MLP neurons of a small language model. Each row is named by its layer, matrix (down: output weights) and neuron, and shows model dimensions 229-420. Each number is 500 + 50 x the weight over its row's rms, rounded and kept within 0 to 999. Numbers have three digits each. A neuron's up and down rows have the sign that makes its largest values positive.
A block is one neuron, or neurons of one layer that tend to fire together. After each block is what it responds to, as a language model described it from the Wikipedia text at the highest values.

L3.down239:509413471495430515535485431552475416499572500439545413463452479469476499511520460608421519468447532505505557561456503490517417524449490608501484430568435477489559369533521561446521505488509569497536461500504491456521477512552443549506467497500522517585501555502435515548544543507459470509558469428486434484551548460440523517431476511508468516583484441429513577486470556568480473445497536586582485500516457494517467520479566466499561542506484485475512506518528505514561549447412541480489476569515535484448538512533520559456429502451564460498525507391469508494480541478455401496
L3.down300:457545524477544500517478438499542538400490504406428576507435596581556493471508607443480534501450506463462506433479515497409536595493460473486603472518505475444563505521471363404470397461469460437565474527465578439461531478520474538485495467506512496501447522508487416449543494485475467531533470585513467442547548487555502460414469483498489470488463456432544487513526556462432465599474531440419470517526462430412428450607501565394516498423507427506456458516514412579463480528435479461493519401446403446453528458502482567359478516505428449455466492531529463500554495502485531606
L3.down391:486462518477502461526448487446487497563441458488466451559487565522485511456573532533493480408518467518475416471463525492522518602400547479543490501476564515358460475488546501531407639466495508520477436574488508549459470516560430502540468495433533456620557594475431581489482411487490517383500392546456507485400545451483478509468516471492466531473445426506592503543521473486416540505552468449562552494469392429380545457384505475546559450470418566528492538566524556465579491610487505508540551498505515459533550488511526525543503546537421508537511494526458515429476485500479539596
L3.down477:525366574559510571448442550537511467508498536406530498457529520466536481450434489476601408517566564541465476519450527552588523606453440491595415438428505582568545396515408595527469510461455528520524482499504522491541502434453466456478451523508549552576502478547421482408477456528532481541578479475482584520507527565545506551477424490541519516470562489527384510600454543496462508504493441437472461546504464475408507512545411583499517527438434517518410516542433579559473508356535489422469515513602488474542490523548396532496490483559538535483646463482446423537496472570558471487
L3.down520:411568410467449510488415526524548457425511430471550507408578495469470447561470541476461476557596515470449422466556539553482546537525521439506581438492467492352431431430444515483569347522470569549532517452509431491503551432557531516432426597431502508458560499482469544571527464486492557526551523434484474564472531451607493553448483512497468523397568566479411542494456440422531525437438520578463454544459532478465426499455571427606511561529425525393518467527456400534628443470508516526501518473538460587508422418445497449507439485495484466461490490492522463490476532521545509482
L3.down751:522455540471508481471507505552519531417541453473554472432510578502542577524498546540461463535502469410415528454482524458450438477545486421505454535472488473478402563515556523553447540525471508522511511541513459542522526521431470422438537535507588495488525489476512474647556456474552516444510477576551480504468484623583453510524525626419487522456454459470450510610434511395515464444569476572432499423450506449490509423501481450551531417525490471492583436542434507489446442525524504512504440477495555522506427476537487540489525511477416498502490461487438515464571497445448516567
L3.down1004:424630511490510562447427522451534543500419428406506477541475535499453493469495425492575451547448457486453502522557634516465468477557533537524479471517464396466508473535492581484496511500506492556472550467470424541508501529550506478475483486493581500582515492556487580517530456532530554571520445578557626519528487538508535478482503470497508511500508581612535546396534419501462546433511446478548534547478565425505443429486522492558496554540524447550515475407497420540403506516575565529577507543522518511465436467512505421453447489438440426426512584553482490570480562508529539455
L3.down1275:449589481495438445533441578441501466510508537479580517422553483543467406530512516567473458515445481562397534512465512492459474478584476538588500403456504541456463509528518511421509449589364482459539519541426424494503429558530573451520550486526475527517497496531509521586382498482418512527497437511525464571495565540637426595518468563557487437455459549474442519564455427498589451470583594512496473492526498469488466541562459477436575519423575482512526491536459507519489487452523479474510552503521500475579404524513526443405512554431493558498549511460594472380525474506488565491
Responds to: Connector tokens right after a number that lead into a second number, such as "to" in ranges (10 to 12), "out of" in scores, and table "|" separators.

L2.down1209:502505538521467547525475456457528499476509489484556450565420459597453459495508521552408423465464550571420453405543449501528508453522529442389433623504497519433425483495592498440526649492525457452487566465481513555499557516459528504488455518522542472367451456462455577500569451501564529539501550480507400566488518491503428621465526552527459540538473583483454526477495531524462452516377450499465536527464504544442457399512518407528521462452482461427501488525509478508588491529588496453525479538441529541494479485488502459477479536422431571526472594461534507443593512515513479591
Responds to: Possessive pronouns and the 's ending, such as his, her, their, its, often mis-split like The|ir, It|s, and Her|man.

L2.down1153:497417581438547397532496601485503461521544506495572533442458372462498556524510457541553506485515555491381489555573537505488495502473497435509553483540486487546552468462471484514586497475550475491489505467523502541442447443472475416480571520533402519535441481546462549538408543479538340574509459469490537510508506639524430517476496532447504540411559631551440515409545552428420440562436534441557465416533439480445561462481439447532549583511434512503523490490506534607491452432596380483602512564539388513502511433655522415539485528588464397459490523518519501517480509498475479515
Responds to: Unit or direction tokens right after a number, mostly in infobox and table data: W after coordinate degrees, sq mi, kg, m, °C.

L3.down116:525507549533562503502454500471411524509444573527516439531430471511416515509534480451597497576465492519493512552467460509570497475513534528510575472444474508495475437459516536508444514460471605521486530430490530572515563543465486512496496489485468490526456501380474467468576443464441536478522372453495501549588461476520555494516474536456472530467464507546475506514485570442559483492529562545537474458463498501522461541561443557462450539513476477434358415430507564557491609506499516515500532566513483523462516436422450531570464461509525461516507564490512601523481504425446573548
L3.down162:418532496566480412461443524524468529505537560493535516540513452510540463484514507497530506463505509455546489494462413513525468493559485469493415511474512587527568459447489457518459637505505478473451485648488526542498424426460490535472534396537503587449534503481447590467500415561554517514517437555517395541486586515572491504590475520516501485502367506444533549629466433504547552440450531417536470545527388503411566520471529455420483460612452488512542518543513481630552500456560456481461516488462512494513533515526538440475423556468474588493520521451645525497533525469444606480
L3.down204:526536505515483466498489453522664522474530510512544497537465449545576496492454564527433542517482566498484596626462487463497554576550491356388498446450531558454477462508361514386518491494489489383490502452448617548529615547479494572496412502500455490564369524484560506506448572541480481605534536470457525574521514414474472600602485430527408559507458527456489589509488548388431441521525440505561479517507491539500433520492452504430496551447574421524449544464428505455509566462440497435417449503561468505533517539479395431549520522490562525491516528490506569477501556555537570377
L3.down474:480558447473482494526488556542558416407498489508513443510475493543522500494455458440504455523479472438426636489533493423539435474488520478493468540527484450482495589426507427456475574465643430453477472591618549425532491462504492526422527531505451464459450442477531654500424452605467567570440468477504490498554494494525506520359644611484492461431466554565513539393529518492490412488495532493494448558502521511495532527491409522445546510410541464436509504548519599521495449608579456454526543605516424528455554530404497531509566523499526523554585448569509516527541449488460501432
L3.down635:517531465510526519529532488486477567566573403452483513434437511504479458494462555454464466535435560517526508498500483591476451485608463518383487459461534562543473479454507459418492482432462473522501477547526467497501479583537549493517498511495463531473502469511524497487483542539455571485423492620443523445550495476454469528476559426498551556490461514520505540511398392434554529519476462389543536535547436500462494480514433465389458557560482535525495553491475522534534592454543486507566540572440510526428428612637445598524469471495501541577490480576501371450509483564560515351
L3.down963:420493547560425496509501529446467420506396411505498554569534564456384406533493524473505506502444523581499552475471554411531522438568498518441438460627556500501524480528584580524485501492438458507564553540453519491459537416542531433482459486535517450551410410521542453469441479497470545526443505552498529515474496521462515476466441403494507470481478565476419437558492455577494573485522497447509537452455445467531508526499535481500501505495469604490509496504516515568548489440498459555452493485565537472537514583494465511570565453434584417591482451522561438568480449504512469522
L3.down1175:469579474483496532638450541518486466447528535401432438486522626481482436485479497442450479489593594504433513559543476560532562396504543376519488472560490525528452556469428586500401601542431478554476504503588521571547415496442533522456504501503439512615469414445512579518438504504548446504566623514591417509579441543539447460552562487583557483460504582580551554575424414498447547465516472521541480604495482517422466594550521462503530381601556503421564451548434511467459553568490540487489462399489534546509496481610446494516519501466523471438470523417510505465518497521506576505
L3.down1274:569576476554450467477463573472505588539576543342483526537516544480508408533474514560442503511452490435508431498476533555495468524493437567538399487520517496510468576477468475508433507494510556526508408547445507466597463586473521592423468553524541476635346432509522519506455483522354465558517571484483440515446481543545404437521395482533524543523440552456576567559419548577516530460509520471592562516501492547538422455613476501408580533536486451518536439586487414555436565623471511600568556505513443464438493454547471504443474566500511475452435520514523420452455398542517523535
Responds to: Fires on the -ly suffix of adverbs modifying a following adjective or verb (especially, extremely, fairly); weaker on degree words like more, longer, very, and on past-tense endings like seemed, acted.

L4.down67:492507505459520490513528388496522431446556511465445523518451466498533428459419572503457523397430471565496466550486456550584455538469519621462507579551404531475462471600503467501518552527566504516473506474433518454599493523593491489520451448493588535520463509553598542575545540501503439541516418475518600460543558561514557519556504520401422531504525491457525554481547497475459383490542515476463453503469471476462440473454516455510556557485525470492425530444534471443529470488539512576513549537496422491499503610555577511510469423561502554502506541511505453525467534462443526460
L4.down72:508501541477541520532476454513438468522514531537512519475494444458423528532493546492546486488467527652417467440490561553468427538415518477532465499481526479489557458582453527465506449408509574524523408465398538424505494506549483494435408418492459440541463522517506478469577492474518487541510479514479504558456525436541522529545493403465531454530505503400451591578497466446454570496483427486411566487431552518496545570560586537562430507405573496434521583463497438514524579492441521498417568532590533487556540430456505483497436607556451471507495483551552503522493577411502535536
L4.down152:510530527304486516575413518557505524505458588546491474520423476480453444479532458521471489554534487518493539489479439564469541452581542517445529591563500544514527427564428427447471479539593461483445557468474409607526498456537496537480391423414481562526499488478473445471397410449516457486539481472460503601528536500493462565555529446554479485556415493463484500510485437479420485541441516598518505522504491487477464461562446542535502515414478479472575456527557532606439509470486540481507571587562554565519535478466469448473454538458487539617548475536510503424547533553433493490
L4.down483:531508462509442551514468541606509451512516467527433407448550525422521517449460512558468549435590539462493428492528480459618461460536500558407394607455566438608487405417484523593502518516508478499493484357486524558507391410538492484446574472428542506527571510535465400552533580408488423469517549549525490515513519529566500492414479445534509504455452447488504496476474519556453419536533493486558560498510479503486561451513493476469538583410453584486515546518514552528584514479474671482521554471470548483462489460512438575427540444578376597550529425549515577488530559479503417527
L4.down492:517549472518556509499575433490512524384580535455466466633483458475426598586487447497533553512477495458493521471518511441481433456492526471548479489551445450490523431477576534524408476472423567494548515564422441518494435504464495523413437544475383482472494522482494498537494434437533498586566497425487530464443615427465525590496513565529552507483397479389377473558513498468446523546403496413488542568562492513581471613494501440533496531469476439454504400506533587454532519449523471521412561547560526490457525615566535438486410460467580567495466432555591558453469415490423529526
L4.down742:565462382520395515470472453431498454512516446507518520526480566456567441467565447523540451515499500462494608527453464426571468488513543524541453476501505434558440484506489474446493576504441572486497527438521430448478383466427518497482589424506562583504522518461431544442507494500554484421560525504524424505428494510513518444495563520473428415417478452504473481543549502500558466512489459567490532564513496597431502515514484562575538461443532554560509381523529549598493474503390570538531413580596592497511518514452528543538500434582451524430460491522579429571524503583379474529
L4.down1056:435478513456420541577565581425471531456509444563514400510422511362470436431516447528462568441512533509423548414438445530535441450541493497576470474494565419412465515536525559520507606505495560563508451532530404426497440440505457557549599543550449468532533436456559446578489534503562534443513458517555564498468537544555487457511456439583528547449546515531477495513522585497464516501521589491468523466405350580504484576547469400441530490396529517558483559531550492581494536438449527475604385552483504527567416500465457527465446484497428501468537482631520491464477492532476430465
L4.down1273:471578544559495483456450492621436512488491575481544509527482538479396560401487492593447526493383523495525481490450487501472536494545509496486549516555575615456501536543546504558502578534410528474475492571514549519477496502542453577496484470480494471560501541489530505548467389535522528496555481421583506499608531591497524535537435461566535517516549465460438511424546488525585527574489445471492548444499481461530388523582484471362470487613483553499611440495582558430461499531385398556467376522525463444478571513450507550554511490562524494546507560453483496563404567518512502566
Responds to: Words opening a new clause or continuing one, mostly relative pronouns after a noun or comma (which, that, who), also it, this, following.

L2.down924:497524472495482431470459455487425517574494445499449442526509461486512517540564535451417413540458551408503577508485540470429628445505392418492569479569549497491454522515538490497544545588563481514378407587464430503464439491575496381524526429429476501541507476423504529530514458440498528555500506552504526521491536485440423514485481527543501527486509597534508573484465501439539528577501505470511486542506486612530451471551513515450447569492473485507461484546578503520481494543509467458544530567485490511500474583450473515492497579507478476562515526428683496482460542550520551432
Responds to: Mostly the -ly suffix completing split adverbs (special-ly, general-ly, extreme-ly), plus are/be/were before participles, and "be" word pieces (bees, beads).

L3.down65:473529475432528508501547632504453490478467413585452496515423507481511489570416479477499458534488516450497521516532490563497505495503563456463551509530419532503475545428519523502510409443505518521427532405524471517425472509513539456451556437455495506493296570554526513511509429548495492471533581532505456454444515538533488573507484367578612480507520501526531520471527516375527548492420511484548431525482566452543475556549491514471487531536591578435535512502522567534496451530456473509419460527373446490489484508492525553461553420549475447467587494534487513574600517459563394457
L3.down157:577468626488511503458436389581474483594453529513397503523447410504428437473592574469537547488566455473463531453514510548402483531438497603463436496433388482530476534574417424505473429520515540446486474498423507638498492503537529530482470473544551458470494464449494544504569576517495521443449366466551466516518524511525515423523545545418513432472418557536507481454528532500509427592432505565487367535364540443386526458517559481464511404526529456461499611493514477502482504418446459535452454493561442486496477402470539464433433547501539379598514428491438478551523453469423588515
L3.down254:555527466404557395592512496416540523521491524495436540565486458375483528478428468522467482505498441467471516471521587534428598535504485481506535463561444475511541518485516521453480454428486522510595523621595542629470511615485506502532567497508525503421547525507557437496488564564509498551543493486430498467440507568524516483483562398470572451567491504461490516374484527539545460467485537379553520528504456613478457488589538530514449478457564524551559400549505565529582496543488507528517454596487465422520497505404470583453458505494479556530425437524549517552522501548503483504
L3.down441:547544436562554479493613496407489553500504475432583484443469580613490537440483480411415588502478536538544512454472491532501522479431543400481576508556503523494468513563517534559560418533517528505431565530496509492502562515625475495449455579523498458465472432461453476504430468551424529557513542560547527541455549488477467504506477533474423434512478535456459551479484493482515472638470479474539545427440528548515432497487420451510486582429463507488468523561520590593479446526487513518539527529509456578496446508501534440474606522462540498500605538527560534572523466535574504470
L3.down541:407439412518387489483502488453394493419431522492454464475516601397502462496420469535516444484471437479391564510423441550432517402511476467470455496591529517524565496445475510424487371405486499561488561514568428536482469472490512544506562516510491558506439585476514565485538355486476447481491487500475411426562379523431497546532477478597471514483514523408508504544526479574536506521572496427544664488627460481472459580518500413564514462585501447567503528546512462486507413613431516450586468476468454487580509504443528404466540515538540540483555558583507468418601526458523464430
L3.down1050:480487542445520480499496381535476461491517545517527507513437577564472406478517524490495475482410436483623451525504534476481480439436577479488454510411498427491541483480478550558441554420530537457564609426496426475456483484517561554472595469521462641437504466418498424635475475581540576452491377601463454450483507419559516470507488489529564489503435492508544431534534469498494453472464584492502494551483414608468576468547436471581522493574613569431559412513389429553562470485476475618593534435488656491494378515485529482504528544529462508505478559546440460478568446513557478566
L3.down1112:500488506469499478530491502566529464526554479546428468521542502507445446565531491544511504510524509577494570576498476486555462477578599509511404586457520479519472480533482473449481444431495627446529568496512496504415426375411463484475535444540498523516484351471547538577492516500521510510525474532499458461542526486478447479497434427573420487516440483505513523469419501433441496584477517437501556556439459515457527488474480598520575583440549530543567440525507563521509453552479496522582522443476525420521506471580445527485473476502511475538513412564518551496486452455465427464
L3.down1181:462515583467505422425507545500461433469534560516437431544505442435495496494517498564415491546434491497405515475531531592425510498593428532471470395546517576556449523540505532554480375495444505467462499406460460499597512573557486508454547454491507562542526443447460531523457530601513540561501453554532622578510486409615435534438479428482429569496547511524636398515467494475458490506528514493550450533505605521470498467571517514485507428438519445472507528504462503490543461511510551540509549460500532565475614417525498460506430490480517412539463515476563532503473520418491289541
Responds to: Fires on pronouns opening a clause about a just-named noun: relative that, which, who, where after a noun phrase, and sentence-initial It.

L4.down81:571458519518455515602514501550510474516429549480575475505608472447473471594446461556508533482460560559447485477583516551556560489487522546433563586550429508497513455422550488548443525472580521550545514476436420470516518504458507510417543456508598427560570458494466479582490543534537473503516489460494442427490467588422619494491552430455491535562465560523522549435444483456572483513529454477460438481511442469368583499522541522533511479454446449466571428448579492575502495488504469513452469509522511482595547472516494533448599478505396426517512477561414539550527447520450491490
L4.down299:485496598429494576478520457457485463455462475509584416419519565459417399493493405576512555590589543492452483455503503425581508526505531587485441519512507345553592441512493518529489492511451436515405471577566425484546519484443518455507512481393550560530482539557375498591526524478562553444539569530428469498470461599490421504499431408458427586514490533459548514507472524558554491534556419558479511550472517572601557468454532448603490564594400534491538420429582439562541525516490551498568464477499542400564474496542471542505489476364608404442565498524467545499485561469449462517
L4.down593:543445512575444510523401404470425511500498465449492581581561456480376479495426480528461548487455507488583507508605520552447430521445497484511492473419472607479449508527474562443412592529497545462573582498437523520649550572456608526486546514513484526491455512446513557512540483559438453528499478452482492361517574543492522552529538524519450510415590466441548479439485339502476559467406516523492451485482463540455562556499435466419504425508540556553479461448477534450559519474446446444496527521528495577451476522518434407419481538467474416525405538478543475486544505479479502440
L4.down594:370459436475469491462453509533549542493577542424545536512590477353511421539440575386502604499506425422539502555505521534516573509453468495485496578527548509514536457562426465542506515513511451519579453462470512423481487477469395547530442439621507453441542454550547487521371342489553509503436551465540466549491451512477518450518524491518394504565531567562547558520607444487500456528538565554512508506479516484476505551458496554526565417509571570428518421535480497466455399434514369486573420507468510543473573517500489564493511526461450578487475442435538530499432425573566577502
L4.down787:505485524554492532470490542476482449444496466512555449434422471467463485460592464544517604528451512576501529452551599518425490434507581473515517407455531467591479535470538495493488503561482498513486538440477535508478565395436559385574526458544588431459490531536476454590495458530480496559600566547503536505472550537491499484587591625551498428497365536552520588500535488580378439492517513603451629465629492485572463448515531535461446592495501520572456544463513393461510549518501522513476416482523476464492524496548540387399538468442479512475440647546527497462582444489435502485
L4.down797:477512421608555510535561548517535522496480569547510455494492500542514474631555580507513535535539468510471421455497468517547465441554526517475516473504563485552556517505566521484489474510577464468408562610536451461488528528464481529561436431544472492488477434554536531490490465523539540514448518492445496594428486493400506498398459474516442530577507529486511423462493537425520508538504481607526504494566542618529543487486490424536514464460514495485487480435505493503480461583495502520472481450540532467507441483480471465392542446540470510493449500484481530472544563479476483573
L4.down835:563549513593497500519483517428425615482543517446550507426508417553531527541536543541482505597466586526525457518508471497527477376481473386526500520501402502519514498499487435517618470476552552569540437506493509517557551591443565450487487478539427528523487504524535458432405496502509481505444522501468580443573506576489517471442521487488562564426504491395636491541559499521469500517514569510453519526450495491483456520508483484526496518535549569506502548523525489465622482467502420495456388485605489457580480541554583480535495491489522397528494474542484535500459437487412541543
L4.down1223:431482505492409558563498480488442479467561545570574548506536531553428527484590440520548456401462481463519441382412444456535468566482456543459462469527457445437542445498431432543448523564471411416528469547510431462504491521529519513477442447508499562524491449551464478475617524484534542475512536474460453487536527524524476469472539583494521457472437492527467506473619540546535510498438584523487535554492565460488545476469493533542551602451424486441464529532557561494590534451483453480423544440599529517478538432561475542476449448465591478471564474515497575551460454519474562504
Responds to: The final s of Loss in win–loss tables of sports records, the possessives their, its, his before a noun (their arrival), and scattered mid-word pieces.

L3.down177:447514490478520539557511575504519442478475566448452550462487535605524494497480519480500527500505520466524511466610427493448642506472596444465497426553616447470523512518435517501440303518519485432591509510535508510551501475490461475581483587557485504551503455543501464591519425514588468501479529430534441449539468501517446577476489516490499562583541491432514524524461544564530426466505515557463558504543406547432515495428484458638528457550412389502571523512390482529530542452424546552517520550460558530507471544449449494478531448478496556428506493411593514559534497597578484546
L3.down472:621525462484519452526518539481487550448472514442401519549472509523451463472473531492502467550551521424499527514541429444539485519507514520450497499570484452478585506456485452440575427536475588575581448507514483470472472469556484473504490485498533532548511602554562550542500511504414567408454469473554468450438541520493542457565443646513502486560522516405416418492605493493505466471451439558489525543497500432640468474531536605473542501480514581487538464494529419460623588511495532511420521399573569521550386465464479489598504439457522495606510532528577440542442421524564511464
L3.down699:563426553451460432529517448500470601525449515518614527595484511543397528565435511455460505506410521495573495521594523498500453609505577509556487433515552466498471459554564385568490438446530534510488482524545432462539449481524455511473547419535629504528574594565403582382485555438543483485643528580516490399552451428505500511585393518536500552565486534532547413573513437562487482645580482544532455559515517537501447505576563484569559456453553477524535503501521582510513470463485542515432461487420469517562606501589545503518445609353475499568547535514474517528371502484562495526
L3.down939:495510492518571493506506527526450474526387459501476469449554511545511482548490466466534529484503492438491518525430495460463438591469543515533404465480507502527528468503504483429461572479518548437539466410494513466477452468386540527555405522453486532524359437539551559548560524378513559603518465590535432491553446539504545495463482514404526467465480500484518516495478480570488471436499520560507527593624508548456469475479466497522473500433583508480377578422525496493480492494487445465425433464630480505492429546535503514501485565525496414476522553503524562471488507443473506532
L3.down970:521504479511515490534525503502577385455445523446529487505433484572499513531463565446391561542486581441525490500422549609464554402494501425567542480499558416455523445528434478403419532594528479529578482479528433483436507421478426491485528559548439537408459496512489452514479466501513491435474451499590534486473388480504490523490461498579521542504536504466587500453506570466547576565599490550527470496591603539460489554479527574471522499448618550503463497439520527429465482500627544458510447456505513519456455484504439502509529534538525513432523387503560517493580444505530491500
L3.down993:486421533522480488477460436457482472539483436497438490419573554516410470506507455483445376529412436452467463497487580510449523441481486530502447615574624449594553585499438600452560492482513504512533464429496508534550465472557426508631425430402411445541481478551417431611454553424509490462480425507456546500504422528436542512474418532555461484563472547541539502419520494488528448599482363352485513551430525459435465540517480391421570439491571535542541503455547495441462506467545476503446470472502594535544558487479541508467471502379410420472473514536611533534498520488466492495
L3.down995:467568543585526426524515498442467500550493532547530458517484499460532560379419497476559518376477498528410462506517471485513581524410466584536489519461570467438600533378537470541542539466437451498527498511569533526522502430500567506617386494496386473469565549524485473441582473483439465451546481526574480505577482497534559518522513652456529531470500511513497595549502523457448442539578499419549546564503471554499526506505530548502479517491442505486538515587461455572566439431506518387481458535480461521445565496453509537500563426581503499510521473568450523466492504527480480450
L3.down1041:520542502386459571393487538488574516566485457461575472421555576528443592511389549539529460563537420610478469482464482472542566445452427570458490545529460498471460553469475538527505463451579560501477482424527493480504455459436474476509497447503428513489510618524559556484442523431513483474492529538588491535537509550524558449582509430505396431434522448525523535468425504435487521467456567475492413513455483515497528503521470580463526435501475472564420553534537587437510555508544401447479574408520400560486484536486458559588469478550523452492508473493529512577524547439496612583
Responds to: Mid-word pieces inside table cells, above all the final s of "Loss" in sports record tables (also Po-s, Clo-s-ing), and abbreviation periods like "Cir.".

L2.down1246:500521460540453485470474500534526550538571504376438463569509435474499406468476542494509492568408537464400582481597496476548466418378459527437499503498563417554437538482527476482530537563519483516466533525434611481401484397475503555498429448480559461516480494545403536420533464555312535459548520553516555509540488469521474514518432439456497433481590502490507490495490571502487466416384510470493423479517501548480556463506579495472506489585473502478533543523503543549531438376529482483399542583532583496589463472466541475457564392500518548470452513522509477482605493555496528427
Responds to: The pronoun it/It, usually starting a sentence or clause before is/was (It was rejected, in 2000 it was), plus "it" inside words (accreditation) and nouns like Art, football.

L4.down70:473514438472510497416472533504412499479540474580479591564427644555531472573499454467461481523534513428514499541382613413467429443479462491517541466587504525494503497534556492554481504560408465521455589522525451568477417531569468458485469578433522460438400546454453518579460452454572474501440482422517510598512521461597440524512421483542480566478489499460481524589556496549544577465496494426571542447518406423544481439460441539467614452513583564436494469555448541471457528404491392473446529602485416499542544518584516556471519529583529553496507408483574440659433416536457563511
L4.down71:533587452619495498488566501450530439437575503529600476483539457364508448470574544506436450554545522487534583489409478507488480479459511550556482510520450514441399500481459517478433529518437526480561532475491480465556517503451542500471485538505551480544442621470448414512492540592489539494582557548578591475445550442528405526457536542594486451474437587531452462499455550532513519518524457542493529449524450547487473461491496568511426488630443485480546384481488580476455486515511409568513487513393536538559472482532446507439468465423482578465470568470499385471483510425454524519
L4.down194:405458448520506495389506513483470535494518472435639506508441504451480479500558470484534564587546518610432526537496469495471475505439460589493549531478434503447460473481472402531575493595465479479534467489547428445520448535504365485511515586522383423505533478384519523575527541499484538506440538494406527454427392491583521452514550475522507531455521495522626496436450495583573465455464488457567582514489535512513402560363529394569467555500413468549478475363445560529465503558474533430582515490470497410486553530517503522511481475515505647440462477546430539555511436586421499498
L4.down473:505544479482511512549533502514462491408648554482581574465387558629439501469453446493506370405463461507445484550497567512482509487488468446524410523545526491456510594586558528509492625575443502560502553581495432468535441550424485485449525469524507539454446572448431510477586558491449409477506576551495484496502456463512517527483470487522566413484477536463567523476580516504560577522568474473609445543575540438638528538507459482473445426521469533476441474550491555507531448519438470568545500415450549426491463552499535460582514458568484452441578450542467551517495566499422515495
L4.down489:422508540587468445489481553398449557475499541503473597572429522477527459467426607450581508488547530493564545466588498445537492402453431516476511503454417460549524456487474370598474523414561576403509508531534462588440582484509460440565467598478507499567484460495461447436560450587564578483583533526491623500498476478420488495457483496502401466506568438432458463608505462604474465521456450557543555459493513436519513462502427505528563457414520518433484444447498514451513459540590489509518541397535464506483578521471551463452522438421490507511522468445526503565613457547468619550
L4.down556:430650522515592428518474412417500473463473544450534539522553422520458484512528467508554547475599431500452481420408452493530542532521561510463621521510448499505499530504514563525467428427511444493473522427370443468478464447473495607520397466429402466525554534459484470421474497558503423424570481530445446463565482457476485398504509492506481552416467552501538421546472493458518536620548496538518597481430433562575501484505457394470520469442529547513495458416486538596457464523523513557463482390469559506468477477407495525485476426575438396442493570550369446515521511440553537494
L4.down751:518487477456466480457563544581402523427503472589414407603445524526545465488413341509492490500477495453510425484423457519534445501418471467451546488514501532445524489615575520552490568521541447491520526539512430552438533535501570563518446476543507611564545537426460555569464524489586573430463440554565499493486486457471444477410528595487476443540504517488436505458541367501495446555498574466543487543484509529430417518462516465562539473539494515500401485508478501516552397481493586454528509527474567440492478522499460531566522502495490414492449439615594456506474548503662494471
L4.down857:586552504611455525515483541426499599463506455540524547496490533430527524582421463463554532531425545471454529418505487596455546410436452474475533403479514512481496567529518502455522448479484507481475472510601535570463537481564376514427493548506559464526483525474542531436460459501519457477404434529401467383502501600508544513610529482557516521545461491483475535485514451531497574531424398511540576426478574481474474581585403439424538548519517574452529478544523450456418402454568529519561529434597508545535448538494405409582527439566512545527484447509469504515428530427558507533
Responds to: Slashes, brackets, prefixes and digits inside measurement conversions in infoboxes and tables, such as 121.0/sq mi, (°C), kW; weaker scattered word-piece hits.

L4.down28:416539525456546505403552398438444515578534497504463511442560521503517425504451567458506517564469478544424509519539566560521485481404570513423566377339430503488524506492503454481473572439460380564570567513542553519520503549516536492530530421507445470440461535436448664499486465426490555471555444503532432527517426485555470559510442463487456547532492639487568473557515413492522447554441532541469483556533482472412598486499521522461562584544563568511471549401494465508499455509577488499570483498522546443536466520471529425519531540503580498475523482497521514512508525494509411580
L4.down182:544538533571410452430386481557479462599537472399567504519511444465539497529589531460511493511444529436385486514579549435480602530442556473435512550523477469496456428569499506551466545549510444502520475483502510433505446487374463540505468499524545515404439540384587578447532484496486450448530514485492484504564539518414476515465539435435426443446476542595525458515459511486498514558520455471505525463492495483457486485511505471437559461467458431569543443500465499492627509501515521492590437543537525481540513548501494507481481455504486583497512429557491449481515557453489560548
L4.down362:394476524555522501516538402591535527523561549478564457527565518502414460505477487536534428550472642438511499517574449530536496571505550459538421482487523472527430572517467499489517464444522599502509459648503535432482400456451501484515427615450538469659582387492517460555545414530448537513469454519459475512606406512481454576491448437522402496531517577420563578526562413466532574543509459447613535533578423498487535401461413562458538495539481624522536437494532397532539560631535480471510500601574515464381484490564485496456529488494491441486483494509503392431518470564527610517
L4.down425:481469479578503542509501452506540513483511521453546508535425577469515521472446532446535544507419613386474540571459507473491495471600503504489486516468504534555479533531506486530460383434482433448442470581558446375456397489477516570379511560460510518573542460567523597468447481474475474472559541587491434552481456487520470483527454512481450535460519511369537526474528433499459475507521584530467449495539536447382455459520453425427473395584569545523646479464508461591483380541525522500544464495507489436400476478571518465469428489487461372493547513574443495538467543481480531545
L4.down971:571490469474560530476473487458515446460378457468547417466476517513478459560599428428479436427507410429517543502472525415476533441598440483511473495481561492462446540551492656539463545465575522458545460523592444516495572490533523573475486455615402592425554432411500472530473502581498463410450607595514607481443582507556475415553507574523410527619499590417536486493545503537542513439471541469512487511414481553499460565436452611474412519451478517549521497538492581487559562429487519553616421506572449522513552437464467512537458436633568421482541526385499464564494467500485404528
L4.down1200:465481457521517474530458454482499485451542462516523456497454566546531461534576536607517515500534505459539551560478589536433440489531462518380465449536468527489509523501460526501510527475513504448482538521515588484473479546502574570494472526428443509508497456543457525474477551441515556564445459474517441475552485507489518507506597475542528514547550464410589609403466549488501459577523555503433585530457472528555486496496441597496488536482504504422501427475516571456427488489524544432520492569621593487371540471478444555458499528548511639529541445361516606457431469543427502431
L4.down1236:511451440512519542482572431486502534577528410477520465535432496498496503477462466469456504454532541575437568547554469487407607525494517552525544516459515453505489533429518508529494489439486469486535555456579495519437491546518424490451532561489454455534518494562468524493454514467452513567505541544508450515490478550494438585493598437538480446577468567538493595539445481489465455420527536530501557416441433452461499461489603563424525477536511529525482471495546421462482490509513457413460538424569486544495479481458437490490466521487542475589476541605452564481518477491578484554
L4.down1275:370516418591475447577463479451576447578402470637565557466591499488537551523500465536517511512526527536429499437612527499559421483585483509499420430535525474453499492518384488493457451500526448524432550584552549499549546495575498489416490427438487552477558554509509486567530454567474523438442599472502492562541465525519493450491569544471468504497428499461377530490461471514593495492453568495468526508490586420453504465516531583461423517455410589429462531482473482490532505453443486468433510551397469452463498507481458392596529528536467508467483537449439558528514543519437448482
Responds to: Adverb endings and degree words that modify a following adjective or quantity, often after was/is: extreme-ly, fair-ly, relative-ly, more, most, almost.